Part of a small language model's weights: a variant of Adam for these matrices, 410M tokens.
MLP neurons of a small language model. Each row is named by its layer, matrix (gate and up: input weights) and neuron, and shows model dimensions 48-175. Each number is 128 + 24 x the weight over its row's rms, rounded and kept within 0 to 255. A neuron's up and down rows have the sign that makes its largest values positive.
After each neuron's rows, "fires in" lists the words (lower case) most often at its 100 highest values on Wikipedia text that the model never trained on. A number after a token or word is its count.

L2.gate57 [154 113 115  86 201 134 150 161 114 143 105 126 110 134 120 133 127 136  96 166 134 129 120 147 142  93 161 114 163 159 163 112 139 133  96 145  94 102 135 122 124  95 137 121 149 117 122 174  82 135 127 112 163 131 141 119  74 114 117 134 151 153 142 135 122 123 163 160 125 150 126 117  96 126 106 105 101 151 165 137 124 121 118  81 101 132 157 134 105 155 144  71 145  97 127 137 111 117 122 119 149 113 110 126 116 111 102 153 159 146 148 147 139 128 101 114 151  94 116 147 121 116 128 118 131 123 114 144]
L2.up57 [133  88 133  94 165 160 137  97  81 122 100 160 135 157 137 113 121 158 120 120  97 148 105 140 148 127 120 112 115 156 113 175 125 121 133 120 103 141 145 118 136 122 103 168 166 123 119 140 113 123 174 140 143 129  75 142 123 100 127 122 169 108 140 148 147 154 135 113 133 162 109 166 125 153  97 111 118 109 107 118 149 145 125 104 130  65  96 106 112 147 112 145 114 123 107 169 140 119 125 156 145 101 125 142 170  94 114 104 168 134 177 139 158 123 141 119 128  91  83 125 141 147 147 139 103 127 145 150]
fires in: "the" 65, "at" 24

L7.gate304 [135 143 167  83 143 101 190  86 143 116 135 121 103 115 181 125 168 162 149 147 131 191 127 115 130 118 128 174 112 146 105 125 132 159  96 134 104 121 121 119 137 148 151 131 138 155 146 115 138 143 147 146  98 156 134  72 141  73 108 164 141 151 133 122 106 118 110 101 165 158 148  82  98 130 119  49 107 133 146 113  95 178 125 128 137 123 119 132 139 139 122 107 154 116 135 112 113  67 138 139 134  93 132 127 113 133 124 125 152 139 115 104 134 106 125  82 114  87 125 156 116 113 105  92 131 104 115 135]
L7.up304 [147 122 142 152 136 104 139 106 133 127 123 106 121 153 137 106 114 117 130 137 132 113 152 123 137  87 141  89  92 123 141  88 119 141 132 137 146 137 123 102  48 111 121 159 123 145 125 110 140 132 106  91 141 180 151 118 131 125 128 101 101 127 123 131 113 173 123 173 133 160 111 138 160 115 126 108 133 136 112 176 172  73 107 125 138 126 125 138 101 100 163 124 106 195 123 110 108 164 156 157 107 170  99 103 104  78 142  52 138 147 140 129 116 114  87 191 114 158 139 157 135 139 119 161  98 132 154 128]
fires in: "the" 24, "his" 23, "its" 20, "their" 16, "her" 7, "s" 7

L7.gate575 [145 132 166 115 138  72 140 124 115 137 148  53 116  95 131 149 144 154 147 165  84 133 125 153 131 132  84 150 135 126 131  81 130 119 118 106 147 148 122 124 104 119 143 154 130 120 110  91 126 157 102 132 141 144 120 135 102  70 127 140 157 140 132  93 118 119  60 109 139 128 117 108 137 141 117 162 155 103 117 107 162 120 103 128 159 153 142 194 120 150 103  95 128 142 153  90 152 105 153 172 171 123 117 131 157 104 122 115 138 145 148  91 105 116 110 136 136  81 128 154 111 147 122 108 163 139 166 105]
L7.up575 [104 135 169 153 128 111  83 123 167 125 150 138 109 151 106 119 105 107 146 118 185  94 144 163 136 146 111 110 104 132 130  71  97  97 125 122 184 167 146 111 135 130 103 120 148 111  44 111 142 131 146 114  81 106 140 134 134 105 119 156 139 161 132 125  87 138 118 156 169 117 136 116 163 142 139 140 125 107 127 114 135 134  97 144 139 153 108 135 136 149 121 121 118 110 135  99 140 168 143 160 125 112 134 116 123 123 122 124 104 118 139 145 154 119 112 153  79 149 126 130 142 131 141 108  84 158 153 121]
fires in: "its" 40, "s" 14, "a" 9, "this" 6, "same" 4, "original" 4

L2.gate269 [130  91 143 159  62 146 120 135 158 115 161 120 121  75 107 137 132 108 132 145 157 147 130 125 114 144 118 150 161 122 117 160 105 117 136 133 161 133 115  98 134 150 167 108 105 144 137 141 113 156 142 149 157 157 113 183  90 129 133 128 110 107  93 118 163 127 153 122 115  80 112 107 136  93 146 123 129 144 141 159 118 112 148 110 160 142 135 148 136 165 145 144 122  99 127  97 149  61 151 102 165 117 168 146 140 104 107 155 150 196 140 111 111 124 177 126 147 140 146 125 127 119 115 111 168 127 139 118]
L2.up269 [142  76 109 132 135 112 168 180 159 155 130 137 143 115 122 142 116 135  70 104 121 159 139 145 126 110 117 125 129 113 133 117  86 123  70 150 130 136 170 114  70 129 126  58 105 167 142 141 169 120 104 141 131 100 106 149 125 137 129 142 128 108 102 183 143 105 126 159 110 139 120  87 108 112 178 148 132 137 117 148 113 128 152 103 158 120 159  90 159 103 146 123 123  93  99 125 108 142 188 148 121 163 169 168 142 131 127  86 146 109 130 164 144 174 168 107 129 156 131  93 133 162  78 122 109  91 159 138]
fires in: "after" 23, "on" 16, "following" 8, "up" 4, "upon" 4, "elevated" 4

L6.gate367 [131 112 132 104 140 142 133 103 119  86 121  98  99 118 145 129 161 122  91 126  98 136  94 105 152 128 159 128 110 115 120  99 158 132 122 116 142 140 132 117 120 108 136 151 175 107 105 113 109 137 150 128 160 143 150 152  90  89 131 108 125 171 135 139 148 144 165 149 149 130 126 185 143 101 138 172 155  79 124 130 116 131 126 149 116 134 118 156 147 155  87 182 108 148 122 134 151 109 118 140 107 122 104 160 102  99 121 142 147 126  77  64 134 171 121  86 136 102  86  89 114 138 138 155 115 160  86 125]
L6.up367 [104 123 154 137 116 112  96 123  87 129 134 155 148 148 142 135 134  41 113  99 121 148 164 150 159 113 103 113 162 148 121 116 139  85 133 102 151 107 115 144 128 112 134 151 145 139 157 138 138 116 164  96 134  90 179 150 115 109 112 155 123 126 128 141 133 146 125 134 106 117 160 121 140 165 161 131 112 172 145 176 154 161 140 123 142 103 112 141 129 155 101 131  83 126 140 112 137 109  96 139 110 103 129 108 104 129  89 104 129 146 138  98 129 166  82  95 113 138 130 105 145 139 111 132 119 163 119  83]
fires in: "a" 58, "or" 25

L6.gate464 [119 113 170 120 159 164 117 153 118  71 155  87 168 140 182 128  96 150 117 132 110 142 121 100 122 110 121 144 123 141 156  94 171  93 135 110 111 127 117 155 133 139 113 128 103 126 137 109 110 149 159 123 121  84 133 121 156 123 117  97  88 100 153 105 121 126 123 149 123 109  57 146 161 122 121 191 122 112 105 131 142 155 171 135 111 116 134 149 147 128 107 150 124 103 127 130 119 126 150 150 173 136  94 136 134 119 126 105 162 121 158 102 112 111 110 123 158 144  76 129 118 136 104 115 107 133 126 121]
L6.up464 [154  75 142  97 144 142 101 133 127  93 142 111 150 103 137 131 117 150  81 147 137 142 142 122 106  80 142 152 121 127  88 103 151  71 109 118 129 142  93 147 140 119 127 112 100 159 128 130 122 168 145 130 124  66 123 101 147 119 116  95 119  98 156 112  96 128 121 163  84  64 146  92 130 157 137 134 173 171 117 125 161 169 161 158 107 109 118 160 139 112 105 137  87 107 113 142 138 125 148 132 226 101 111 155 128 144 120 117 147 146 127 123 156 132 128 124 129 142 104 152 145 177 101 132 155 113 117 121]
fires in: "and" 63, "his" 14, "two" 10

L8.gate1088 [164 104 157 108 148 130  95 130 144  99 129 135  98 125 111  98 176 136 122 145 102 102 115 130 138 122  85 137 160 182  84 141 129 138 133 115 124 119  91 125 100 131 126 116 150  98 103 126 101 163 107 111 141 139 170  91  97  83 143 127 113 141 152  98 127  95 116 138 177 156  89 147 129 135 110 125 126 100 128 180 123 132 118 137 149 123 131 183 130 126 106  97 113 128 122  65 142  69 132 122 176 106 129 145 159 133 106 123  99 115 187 111 129 101 107 133 112 103 117 107  98 139 146 105 120 133 146 133]
L8.up1088 [139 106 128 138 134 120 134 123 137 123 121 112 147 115 116  95 166 140 138 159 118 135  90 118 156 134 134 148 146 165  38 146  96 144 164 146 180 125 121 140 102 130 141 115 114  90  90  89 108 152 118  86 169 112 162  93  96 123 161 121 133 154 111 118 126 133  94 135 133 163  94 116 127 125 137 107 123 141 108 119 125 143 119 140 123 122 113 164 126 146 148 126  98 123 111  72 160  84 108 127 166 121 150 132 113 125 123 146 116 153 161 125 135  76  61 165 100 130 136 100 119 147 106 134 126 150 120 159]
fires in: "his" 13, "a" 13, "s" 12, "her" 10, "degree" 6

L8.gate849 [ 80 103 138 122  98 114 150 105 129 119 100 137 107  90 121 133 131 109 160 131 139 110 131 126 135 154 115 177 125 158 142 101 127 161 127 141  94 100 133 119 123 104 120 112 110 126  94 118 124 182 147 128 122 113 120 124 117 116 144 101 128 163 106 133 164 140 123 137 142 140  97  93 138 132 120 136 119 100 129 116 105 146 158 136 153 115 105 168 138 153 130 111  96  95 176 150 136  84 148 150 132  88 132 145 148 136 131  93  97 170  87 104 126 105  85 112  80 136 148 124 138 117 167 149 140 186  92 117]
L8.up849 [117 102  77 111  89 146 150 123 147  96 140  68 109  99  79 192 150 136 115 125  86 122 142 141 104  65 140 161 148 137  93 105 115 126 110 147  93 107 115 127 111  97 133  97 121 164 107 139 143 125 123 142 150 136  99 144 118 129 172 130 111 127 144 113 169 142 138  96 115 130 120 117 138 120 180 166 165 111 135 123 102 165 125 120 130  89 117 122 127  98 106 112  80 102 135  97 132  92 205 142 139 108 133 150 132 101 175  99 118  87 125 162 173 114 130 141 121 142 132  87  95  98 144 122 139 121 143 165]
fires in: "as" 22, "over" 15, "under" 12, "above" 5, "up" 5, "understanding" 4

L7.gate757 [143 147 167  86 177 107 111 102 106 158 146 131 142 113 154  66 116 161 133 165 108 105 139 117 107  89 113  91 128 107 112 158 145 165 125 107 159 116 189  73 122 141 150 108 133 162 125  98 130 123 102 144 126 147 110 110 125 100 121 107 111 140 183  98 122 123 130 115 127 165 139 136 111 149 136  81 136 184 163 140 156 127 122 158 144 111 157 128 102 166 152 112 117 181 121 147 136 113 148 136 131 128 151 114 111 118  79 105 146  95 121 137 136 151 117 104 129 106 153 128  99 135 168 198 153 145 136 114]
L7.up757 [110 130 110 148 174 125 154 131  83 124 133 159 143 134 150 141 136 110 126 140  83 129 142  97 136 113 118 128 101 122  97 135 152 129 100 104 110 107 154 129 103 137 141 161 164 127 114  75  99 128 143  92 111 134 145 123 143 119  89 149 133 118 155 145 123 111 158 139  84  81 128 150 128 138 114  96 122 129 129 117 125 137  96 155 120 137 123 124 140 158 153 109  90 134 166 131 112  85  82 136 152 117 115 141 107 165 136 146 196 127 105 110 172 135  91  69 120  65  80 154 101 154 124 165 137 138 174 101]
fires in: "a" 45, "the" 27, "political" 7

L6.gate20 [137 121 185 121 160 139 150 112 108 125 158 112 142  93 101 149 153 134  83 154 116 158 109 144 189 110  87 104  93 125 108 105 117 130  79 124 142 136 140 115 100 111 120 153 102  80  90  97 117 146 165 142 133 145 170 122 132 132 156 114 107 146 165 128 126 153 123  87 114 152 107  76 112 104  98 133 144 143 120 138 171 135 145 123 156 114 124 104  93 146 141  96  81 163 151 134 117 150 157 119 107 110 118 124 118 155 143 114  99 112 148 111 155 115 118 126 144 105  99 140  94 104 132 139 183 120 121  89]
L6.up20 [120 105 134 111 155 115 140 189 103 124 136 128 144 106  97 156 133 148 115 163  69 129 145 169 141 142 104 129 112 119 123  79 122 186 141 103 183 143 125 154 125  93 111 133 144  71  78 130 123  91 125 151 109 147 102 113 103 141 110 116 150 126 133  78 138  99 143 139 116 138 107  85 162 145  96 162 122  94 144 135 165 169 151 133 116 129 150 141 106 127 126 133 130 133 168 114  83  88 170 205 114 108 143 129 104 134 134 151 129 119 131  90 108 123  98 128 138 119 137 142 148 116 172 144 125 122 122  96]
fires in: "the" 19, "his" 10, "each" 7, "a" 7, "every" 5, "its" 5

L6.gate185 [130 132 154 114  90 113 127 121  92 135 123  93 159 131 130 107 147 140 158 148 153 119 140 160 168 134 107 117 116 131 131  85 121  76 140 116 155 143 111  97  93 139 139 127 102 103 175 136 142 161 140  95 144 121  76  98 164 116 146 125 129 132 156 130 134 144 137 122 112 159 137 122 151 145 101 114 121 143 113 122 106 114 144  93 141 113 136 132 132 116 133 146 142 129 122 158 108 126 143 163 134 109 120 114 172 156  82  93 119 110 173 111 134  98  66 135 117 131 124 154  86 148 172  72 141 134 132 149]
L6.up185 [100 102 155  98 119 142  88 145 151 167 126 104 155 132 139 127 136 123  95 149 116 112 157 105 122  98  96 117 120 150 136  82 100 120  89 132 148 107 101 161 139 108 101 137 104 121  95 169 133 124 133 118 117 145 122 133 114 139 115 115 145  79 135 112 158 111 129 175 136  91 146 147 132 162 184 101 104 124 139 167 111 149 127 116 130 116  89 123 117 124  77 105 135 144 125 132 129 144 157 136 101 146 136 145 131 127 149 118 132 128 111  84 140 152 151 146 109  87 114 134 104 131 160 141 133 146 110 102]
fires in: "after" 30, "to" 19, "his" 17, "despite" 14, "following" 6, "of" 5

L8.gate549 [153  78 126 157 183 102  90 138 134 147 115 133 158 150 191 168 118  85 180 124  95 115 116 137 115 128 129 121 151 138 114  88 136 146  84 118 137  89 123 137 165 123 128 146 134  98 135 148 154 142 173 148 154  93 145 159 105 103  98  97 126 115 150 140 115 106 105 100 117 104 120  93 107 116 125 147 139 162 130 131 159 108 157 130 174 100 134 186 157 127 106 101 107 139 139 134 140 110 181 118 149 130  95 148 133 168 125 150  87 123 141 115 122  73  77 112 131 106 125 134 116 125 125 106 163 138 120  91]
L8.up549 [136 117 131  83  75 121 102 122 114 144 137 139 106 186 123 139 133 102 107 145  56 187 111 119 138 119 119 121 165 113 137 126 146 146 165 141 130  92  94 133 124 105 128 116 135 120 134 157 161 114 133 134 170 100  80 157 129 115 123 130 135 142 142 152 119 118 130 147 135 171 140 131 125 151 126  81 118 124  76 124 120 147 157  98 137 143 117 125 121 137 137 144  84 120 114 144 129 127  86 165 149 135 146 135 134 110  91 136 108 172 137 112 132 110  83 114 112 121 112 124 132 130 117 112 118 109  87 103]
fires in: "the" 39, "of" 9, "and" 7, "by" 5

L7.gate210 [119 129 184 107 163 145 163 128  89 131 130  82 161 146 157 141 109 151  99 123 111 168 140 121 113 147 150 152 128 142 166 124 191 106 136 103 124 110 131 127 103 141  99 183 159  82 123 115 108 180 118  85 126 134 120 135 138 144 136 100  96 125 157 131 121 114 136 119 124 103 111 161 113 161 118 149 187 101 110 115 141 128 160 147 157 107 163 149 163 116 102 161  92 123 123 133 115 133 183  98 138 116 110 143  82 119 126  94 100 138 138 109 152 105 162 114 189 118 125 121 114 150 128  84 122 167 128 122]
L7.up210 [105 154 161 141 166 162 142 146 141 112  88  87 153 122 144 186 123 136 135 124 107 135 169 126 148 163 141 146 158 156 133 120 207 124 156 149 147 155 151 179 128 131  91 136 146 136 127 140 103 121 134 124 169  77 152 139 171 142 164  86 108 131 124 130 108 141 158 146  92 122 147 144 111 103 134 147 136 167  98 128 173 140 107 128 132 139 147 114 130 136 136 148 115  98 136 108 118 112 124 130 130 131 131 125  99 130  89 123  67 144 133  88 156 164 135 136 132 142 138 145  98 150 122 132 127 167  82 131]
fires in: "and" 75, "or" 19

L8.gate429 [ 99  96 154 110  58 111 133 113 130  85 145 110 132  94 148 131 115 155 131 122 173  87 127  83 171 131 138 131 108 119 123  92 111  91 123 101 109 112 135 107 163 140 131 146 139 154 154 150 124 145 141  78 155 134  93 155 128 105 128 145  98 111 151 167 162 110 154  85 167 131  80 157 103  95 159 128  95 118 120 137 114 111 133 105 172  99 135 152 122 173 146 153 145 112 151 166 158 123 162 148 152 101 152 109  79  77 124 149 141 111 110 157 102 119 140 121 141 133 102 134  69 120 146 128 127  90 116 137]
L8.up429 [107 111 118 120 126  83 170 126  77 123 117 133 151  88 125 146 118 133 136  85 148  96  74 136  95 121 101 130 102 139 111 155 130 145  76 157 118 126 167 121  97 126 183 114  98 140 124 109 106 166 115 165 137 129 146 145 133 118 136 121 122 154 115  71  94 177 117 136 167 147 168 150 135 121 162 133 155 142 119 124 122  95 113 105 133 149  94 133 129  76 108 116 114 144 156 109 140 192 134  93 110 128 131 169 147 141 160 155 123 122 136 123 137 132 170 109 105  83 147 100 130 114 129  88 137 134 132 149]
fires in: "on" 69, "at" 11, "until" 6, "after" 4

L7.gate439 [135 151 147 122 122 101 184 146 138 114 169 102 118 134 124 122 162 150 144 155 136 137 121 163 113 154 129  94 158 123 128 155 103 123 137  96  72 127 101 121 135 125 141 153 149 136 115 179 127 116  90  96 140 153 105 133 127 111 144  99 127 143 142 153 166 127 110 136 128 145  88 147 139 112 122 160 117  98 124 163 112 112 134 139 122  93 117 131 109 142 141  90  91 107 152 131 132  75 163 163 162 149 158 153 173 121 104 106 114 129 144 113  93 150  95 114 104 138 135 125 109  77 125 163 101 114 104 149]
L7.up439 [157 161 169  98 119 114 142 147 140 131 138  68 122  96 180 124 139 142 158 130 156  95 131  94 119 120 138 167 149 147 129 137 147 101 111 133 134 131  94  94 136 134 145 144 134 132 103 165 111 168  96  73 110 174 111 125 100 146 105 155 148 125 122 150 176 118  79 131 118 125 114 131 130 122  98 151 114 130 119  87 113 113 174 117 142  79 117 175 105 139 153  77 120 119 144 145 103  98 125 117 151 159 129 119 132 112 140 102 102 132 114 168 110 123 101 112 127 112 133 103 129 166 128 195 114 111 111 115]
fires in: "was" 34, "is" 18, "been" 9, "still" 7

L9.gate361 [169 111 131  85 107 112  96 132 132 107 127 145 114 107 133 148 118 176 103 130 166 135 148 128 132  83 148 112  87 120 123 138 114 141 110 110 134 104 135 126 135 120 133 128 171 154  94 156 106 134 122  72 133  81 112 139 170 111 124 157 126 123 134 108 137 135 162 143  88 126 136 115  94 161 144 124 118 157 144 123  88 119 164 173 130 130 143 130 170 152 138 136 149  78 125 147 129 138 113 161 153 159 149  58 165 127 115 131 123 117 196 124 141 143 123 117 131 113 117 125 120  95 157 137 128 132 147 116]
L9.up361 [107 112 135 133 148 139 100 136 129 166 115 160 154 120 141 121 107 158 111 109  99 125 110  98 106 130 135 144  84 147 178 145 149 163  98 118 107 161 140 143  97 118 102 140 216 124 192 166 136 178 144 204 117 152 134 133 128 158 134 137 133 112 137 113 125 106 141 124 127  94 122 103 112 153 130 152  81 170 106 153 113 143 201 103 111 114  86 104 130 164 144 164 157 153 135 128 144  94 143 114 130  78  98 121 130 128  96 137 137 160 153 115 137 121 156 150 111 114 116 152 133 120 132 122 132  85 103 144]
fires in: "the" 31, "a" 9, "was" 6, "as" 6, "in" 5, "became" 5

L7.gate811 [186 113 113 119 107 128 109 178 125  77 142 132 134 101 127 142 159 186 134 133 128 170 105 166 102  81 109 156 106 137 126 126 135 111 112  93 126 127  97 125 118 118 148 138 147 117 126 130 126 121 150 111 136 128 136 140  94 103 117 122 111  95 128 122  87 142 126 159 118 153  90 105 113 114 139  95 149  89 128 128 144 151 105 128 124 102 123 111  73 129  89 144  87 123 124 129 157 147 159 205 126 118 160 131 140 149 101 150 121 150 134 138 140 118  85 119 151 101 177 173 119 135 149 130 137 105 146 110]
L7.up811 [ 73 139  71 118 124 138 129 152 111 133 135 159  98 148 148 124 141 105 147 115 137 128 173 116 111  61 136 193 158 118 107 154 114 137 126  97  96 113  93 146 158 121  98 146 182 119 131 100 117 106 101 144 132 134 110 134 125 124  63 135 135 156 110 155 164 106 172 126 156 172 124 136 104 115 136  91 122 130 136 152 142 131 148 140 169 130  91  90 102 145 122  98 137  94 141 144 181 112  96  94 136  95  87 136 163 116 108 105 159 127 124 116 155 162 103 101 110 128 123 123 145 155 152  93 138 142 130 130]
fires in: "be" 39, "as" 32, "a" 5, "the" 5, "been" 4

L7.gate1006 [153 126 151 101 149 137 135 121 128 139 123 127  63 137 134 175 160 118 107  95 166 144 116 161 113 135 136 158 161 139 122 130 159 127 109  90  83 131 118 122 154 115 107 134 149 154 109 111  79 165  98  90 129 178 127 116 148  95 132 123 138 127 126 103 162 102 145 136 162 136 160 111 125 124  82 145 139 123 102 123  82 131 115 126 124 142 136 168 132 139 110 100  62  92 139 114  90  97 190 129 142 109 144 163 114  84 123  95 128 111 128 138 147 141 174 113 129 132  72  82 110  86 135 179  91 114 108 118]
L7.up1006 [186 132 129 110 156  88 132 124 119 131  82 125 106 129 134 127 158  97  90 111  97 155 126 128  81 132 122 110 146  83 120 126 140 124 100  97 151  94 132 117 152 102 130 121 114 155  85 122  96 144 113  88 103 177 109 137 130 166 107 151 150 100 122  95 109 128 113 124 141  89 143 159 147 106  77 138 103 134 158  66  64 101 129 109 133 124 122 156 141 108  91 101 108  98  98 139 126 130 164 128 132 126 108 143 139 118 149 117 166 121 125 131 149 131 159 121 143 154 103 105  94  85  96 128 116  55 128 140]
fires in: "was" 40, "is" 12, "also" 8, "were" 6, "be" 5

L6.gate1184 [125 119 121 119 117 134 133 118 103  91 136 100  46 136 124 133 136 129 147 160 148 153 134 109 124 128 104  87 137 138 145 103 145 149 117 155 128 109 156 145 120 157 121 116 108 143 128 144 117 162 148 128  88 113 112 133 130  96 120 132 100  93 139 117 105 147  75 118 126 139 130 131 130 102 152 125 150 115 172 153 142 140 129 140 127 138 114 110 137 119 132 116 154 134 112 124 124 122 141 121 122 147  83 144 126 144 119 135 135 107 131  97 127 165 124  99 116 151 125 136 106 110 160 152 140  84 158 148]
L6.up1184 [108 143 123 181 156 109 162 120 150 108 115 125  52 106 130 138 123 123 139 152 144 130 108 113 131 125 105 128 154 155  93 104 105  82 134 110 146 130 154 111  98 156 171  93 152 124 115 113 134 105 120 118  91  94 108 140 142 110 138  72 122 155 114  93 126 121 118 107 116 100 127 134  92 129 123 122 146  99 139 153 143  91 135 153 131 114 155  80 153  98 136 103 143 133  80  98 113 151 151 122 151 154 104 123 176 127 142 126 119 123 106 134 167 120 126  96 124 145 132 110 102 130 121 166 143 130 150 141]
fires in: "the" 75

L6.gate303 [151 144 120 161  93 109 117 117 100 125 134  97 144 108 135 118 151  86 118 134 115 162 105 124 119 135 131  97 178 139 167  99 127 116 111  73  72 107 107 108 119 179 174 132 116 123 124 148 126 144 112  79 124 136 116 104 140 127 151 118  91 135 111 147 130 146  97 170  79 125 112  87 181 136  88 101 190 102 175 139 103  99 167 125 113 130 104 104 166 125 127 163 152 124 175 162 116 140  99 158 123 126 121 114 153  98  83 149 137  88 115 111 113 104 120 115 123 124 131 135  99 121 131 145 130 162 153 128]
L6.up303 [134 150 132 115 116 115  93 153 144 158 115 121 155 129 123 118 130  70 120 126  98 162 106  88 104 129 128 133 161 119 117 114 145 122 104  87 125  92 113 106 112 136 173  76 120 125 170 130 137 103  97  91  68 162 137 124 141 138 144 149 126  94 115 155 137 142 105 159 165 142 131 178 144 163 111  94 164 145 129 125 121  92 103 121 107 132 104  85 165 112 104 167 125 145 157 150 121 145 125 163 138 161 105 113 138 129  92 131 112 179 150 118 128 116 123 130  86 108 173 122 110 138 164 142 114 150 102 168]
fires in: "to" 31, "have" 13, "a" 13, "has" 12, "despite" 12

L2.gate747 [122  95 115 111  97 151 135 132 111 192 118 126 114 104 126 165 178 136 116 130 134 117 156 137 138 120 136 174 183 155 127 144  73 136 130 114 103 151 120 115 145 114 128 157  92 140 132 138 129 163 122 156 159 144 130 151 132 137 104 122 159 125 129 139 136 157 100 117 154 105 113 106  95 116 119  94 135 148 122 156 156 115 109 129 103 106 115 155 109 139 124 144 131  87 162  89 128 111 147 143 173 141 126 130 150 128 137 124 119 139 117 117 126 131 121 144 131 114 173 103 105 114 164 154 136 141 131 120]
L2.up747 [180 120  92 118 111 109 194 117 120 158 106  92 137 102  51 162 146 146 126 105 117 108 169 142 123 108 110 131 120 125 138 106 111 152 117 124 100 124 141  88 103  93  89 114 119 172  99 152 133 141 144 124 169 126 126  98 137 141 168 120 101  68 148 133 141 146 144 113 151 101 164 129 159 149  78 109 117 163 113  95 131 128 134 132 135 168 123 144 144 151 125 128 120 141 133 145 130 156 101 131 118 137  85 132 141 136 131 141 177 204 160  84 129 165 142 109 185 131 126 145 111 143 169 140 134 138  70 135]
fires in: "under" 27, "over" 11, "grand" 7, "understanding" 6, "at" 6, "through" 4

L8.gate626 [ 93 131 141 120 147 126 136 107  95 108 119  60 116 161 154 125 122 133 113 180 118 135 137 131 121 150 131 120  98 170 132 122 132 140 103 122 116 108 149 124  93 137 158 123 125 102  72 123 156 158 116 170 150 120 119 124 116 100  97 129 122 125 150 135  96 134 118 112 146 149  52 128 120 151 112 138 148 148 170 117 153 128 127 109 102  74  94 144 170 140 133 107 172 116 166 125 182 148 167 145 124 163  97 109 156 129 144 145 151 150 188  93 112 108 114 107 101 115 120 152 113  99 134 123 150 130 117 111]
L8.up626 [139 161 128 152 169 125 146 111 104 124 119  98  89 124 125 172 147 126 143 123 100 151  93 104 126 132 130 125 124 137 146 134 107  86 129 128 111 135  90 140 128 105 120 110 132 152 162 101 138 129  93 171 137 107 117 116 129 137 136 123  97 140 115 117 145 150 114 130 128 164 126  99 109 122 124 113 173 120 163 135 159 124 173 135 114 149 143 106 143 114 105 126 160 132 100 148 143 131 134 153  88 100  96 103 116 177 160 127  79  89 170 104 124 132 141 131 115 132 144 138 102 110 132 159 148  92  93 107]
fires in: "the" 40, "these" 8, "some" 5, "other" 5

L6.gate510 [137 123 102 103 124 167 141 129 180  98 145 122  82 136 131 162 143 128 107 121 133 157 132 121  83 127 150 141 127 153 129 168 175 151 108  87  95 126  68 172 145 165 138 104 115 134 103 151 159 118 114 127 119 159 124 139 160 115 117  94 113 153 124 152 189 145 139 125 130 146 154 123 155  95 101 134 142 118 139 163 114 156 128 140 130 107 104 105 116 157 146 102 125  56 150 122 138  95 120 105 128 131 145 167 122 116 132 108 113 103 120 115  91 142 137  91  89 154  89  72 154 136 142 122  84 116 129 122]
L6.up510 [133 134 102 108 171 132 125  98  97  97 113 165 115 209 113 180 162 158  88 106 119  95 108  93 143 184 157 119 105 156 120 130 131 182 120 150 103  80 146 136  54 166 152 114 100 120 134 152 103 123 102  96 130 121 103 119 131 152 112 137 136 122 120 127 136 130 133 127 136 148 128 166 137 122  90 124 136 137 148  81  89 137 117 111 163 130 124 150 143 109 123 109 144 101 127 156 117 133 171 116 168 153 130 148 139 140 147 121 108 117 131 135 150  86 140 164  95 164 171 142 142 116 117  46 128 142 121 109]
fires in: "been" 14, "be" 14, "being" 14, "were" 14, "later" 5

L6.gate891 [196 137 134  79 119 132 118 129 163 146 148 126 110 109 104 134 131 132 156 122 149 153 152 154 130 128  94 181  96 134  96 161 152  93 111 115 124 122  86 148 146 147 126 148 117 134 125 108 134 154 117 113 113 161 119 151 111 117 149 129 126 158 123 167 125 136  79 153  61 153  91 147 160 127 111 142 165 137 140 155 158 123 119 122  54 109 132 124 112 132 126 108  91 100 164 127 146 132 150 173  90 138 117 175 135 103 127 108  96 148 107 110 126 151 134 132 148 115 127  78 128  88 153 182 140 102 125  98]
L6.up891 [130 139 127  97 131 155  96 103 149 102 147 109 152 147 102  93 152 141  88 118  86 120  99 111 121 117 119 131 138 106 107 143 138 113 115  99  56 120 124 143 152  98 111 141 159 148  82 140 141 149 108 101 101 155  98 129 109 133 162  87 134 124 124 111 165 128 123 119 168 181  88 150 121  73  77 105 143 136 105 128 109 103 140  84 131 157 119 142 145 127 101 142 110 135 133 161 105  87 122 136 141 170 142 158 158 121 110  77 124 132 136 137 110 117 149 143 129 123  88 114 144 113 147 149 100 132 108 147]
fires in: "were" 29, "been" 15, "are" 10, "was" 10, "also" 9, "only" 4

L7.gate1072 [135 136 107 146 103 112 195 137  90 132 139 106 122 102 153 164 147  91 119 137 145 118 148 139 155 134 109 124 118 156 164 138 141 107 121  83 144 110  99 118 140 110  97 115 154 123 146 157 128 150 157  92 140 145 110 103 129 110 189  95 122 110 129 129 139 113 113 153 131 136 113 109 127  62 150 137 117 125 151 147  74 139 137 131 162 138 118 171 131 170 134 119  97 106 143 130 141 107 111 164  96 112 142 115 143 131 143 141 160 120 112 116  91 116  95 122 122 131 128 153 154  85 121 155  91 162 122 155]
L7.up1072 [134 137 137 142  90 132 163 119 157 140 106 113  90 115 154 132 151 110 179 129 150 101 105 145 138 113 126 116 150 172  71 129 157 125 124  78 135 140 139 113 144 139 163  96 148 116 164 128 147 123 101 107 115 120  81 133 101 128 197 126 150 105 110 126  79 121 125 171 154 105 108 149 156 124 127 120 135 135 123 161 103 136 119 125 108 145  88 136 130 146 164 149 102  93 158 111 178  89 148 151 139 109 119 129 118 149 134 130 121 139 146 173  98 123 113 150 186 131 163 126  88 116 170 143 110 161 125 144]
fires in: "was" 80, "been" 9